config.yaml
attn_scale: 0.125
optimizer: "muon_variant"
warmup_steps: 200
MLP neurons of a small language model. Each row is named by its layer, matrix (down: output weights) and neuron, and shows model dimensions 144-239. Each number is 128 + 24 x the weight over its row's rms, rounded and kept within 0 to 255. Numbers have three digits each.
After each neuron's rows, "fires before" lists the tokens most often just after its 100 highest values on Wikipedia text that the model never trained on. A number after a token or word is its count.

L2.down557:112110138149165121110125137108100096147147092133154129146090144062136119103134154138164097134117144103129123094116135141165156091119099140079104152113124104146136103144173147145152112172116136152127160124106121145125094104116107144115101165142125131084109104117130105115175119129105152138
fires before: "==" 34, "The" 8, "In" 6, "D" 4

L2.down889:094117149123134119123109125148149133135122132156139141098116153118100151133124137093145116100102110115115165106122122126151119161090140168130149164159149133145161115155162102095163124124132150125105102101107106132104125151142100136180112148089124072142193128120140087153128127113178157134
fires before: "ad" 15, "ack" 12, "av" 9, "ade" 8, "acks" 7, "aining" 6

L2.down928:090113149115086108156116119156141154094152146072093163127144137127142169074098126143080113113154113083123092120128155170149134128138158098150127115096092131116146131117111118107097118132129095121104154075113136105144120142139101122132167127131128124190111135129131090120120134136169143143
fires before: "==" 21, "A" 12, "The" 11, "===" 6, "In" 6

L2.down362:105129150129110122124105099119105100106152117137137124119138158124134125137158117126154116149146174141137103079125102131109106119075156139098136109063123075112085103079118138136152082143096103116114138092138172138196107135164101106148095149165136142134092090134151122111156134148099135115
fires before: "p" 11, "port" 11, "erm" 9, "pl" 8, "il" 8, "v" 5

L2.down759:163170124121127125121094116135122111147125105130116123127102130128144160095086135149120115163168108109153156157126111111115124116139152109135119063133117128163110141100139151118090123116150127119094098126158101096074139108137088147122142108124106167169098081094107117118104116132123134158
fires before: " States" 51, " USA" 11, " York" 5

L2.down10:134096125141158142133165141182115169148113122130143100143166073118123130126140137099145135131137105107106131118147175147140146110136134124124163154108154159149104111128126146161150117153162097141156147115119120151151119080137145162155108131135148123118082133123098147109148137137159149121
fires before: "20" 34, "19" 31, "18" 8, "e" 5, "re" 4

L2.down26:143092106137146111130123154148180133132149117128096128150180159126118144114133131077119114122141120159107124120126179126111144124148139114126181089154154112184102156098089105088104133156122106160101099100117159155117132110163104136125156139153154135073159124126149120127089145144117139098
fires before: "ed" 35, "ing" 9, "ment" 8, "or" 7, "ation" 5, "er" 4

L2.down895:122172133119148101090123100132109172121161109102113132080135145174122182122140154074135124152115112160123086087122159128117133085159107138111121134162143100128165159142124118135129129118115087143134107116126146128131115099130139127142158139146142087124131123113141123113146110144082149115
fires before: "ing" 21, "er" 13, "l" 8, "el" 8, "ers" 6

L2.down354:157142113105158100181103122098143089143103080095110157096136143189120122176162147120123126160126122131125129137147133064097131115124122137158132116093113104117115127100150112122127182145148141136107120122155118158088146154150141118123095125140172157156153135155161142142089122170108125109
fires before: " the" 24, " a" 11, " his" 9, " by" 9, " in" 6

L2.down552:118115168129102095152141089135135125169138152100118145121108148125088104106136110100146143095076143152171159111086123161146125122132159121116125074142129133121096136112112156101117111146124115115153111130139106164161110126128112097119105137110142130123100153145137086083119168132124089121
fires before: "==\n" 28, " ==\n" 15, " life" 11, " and" 5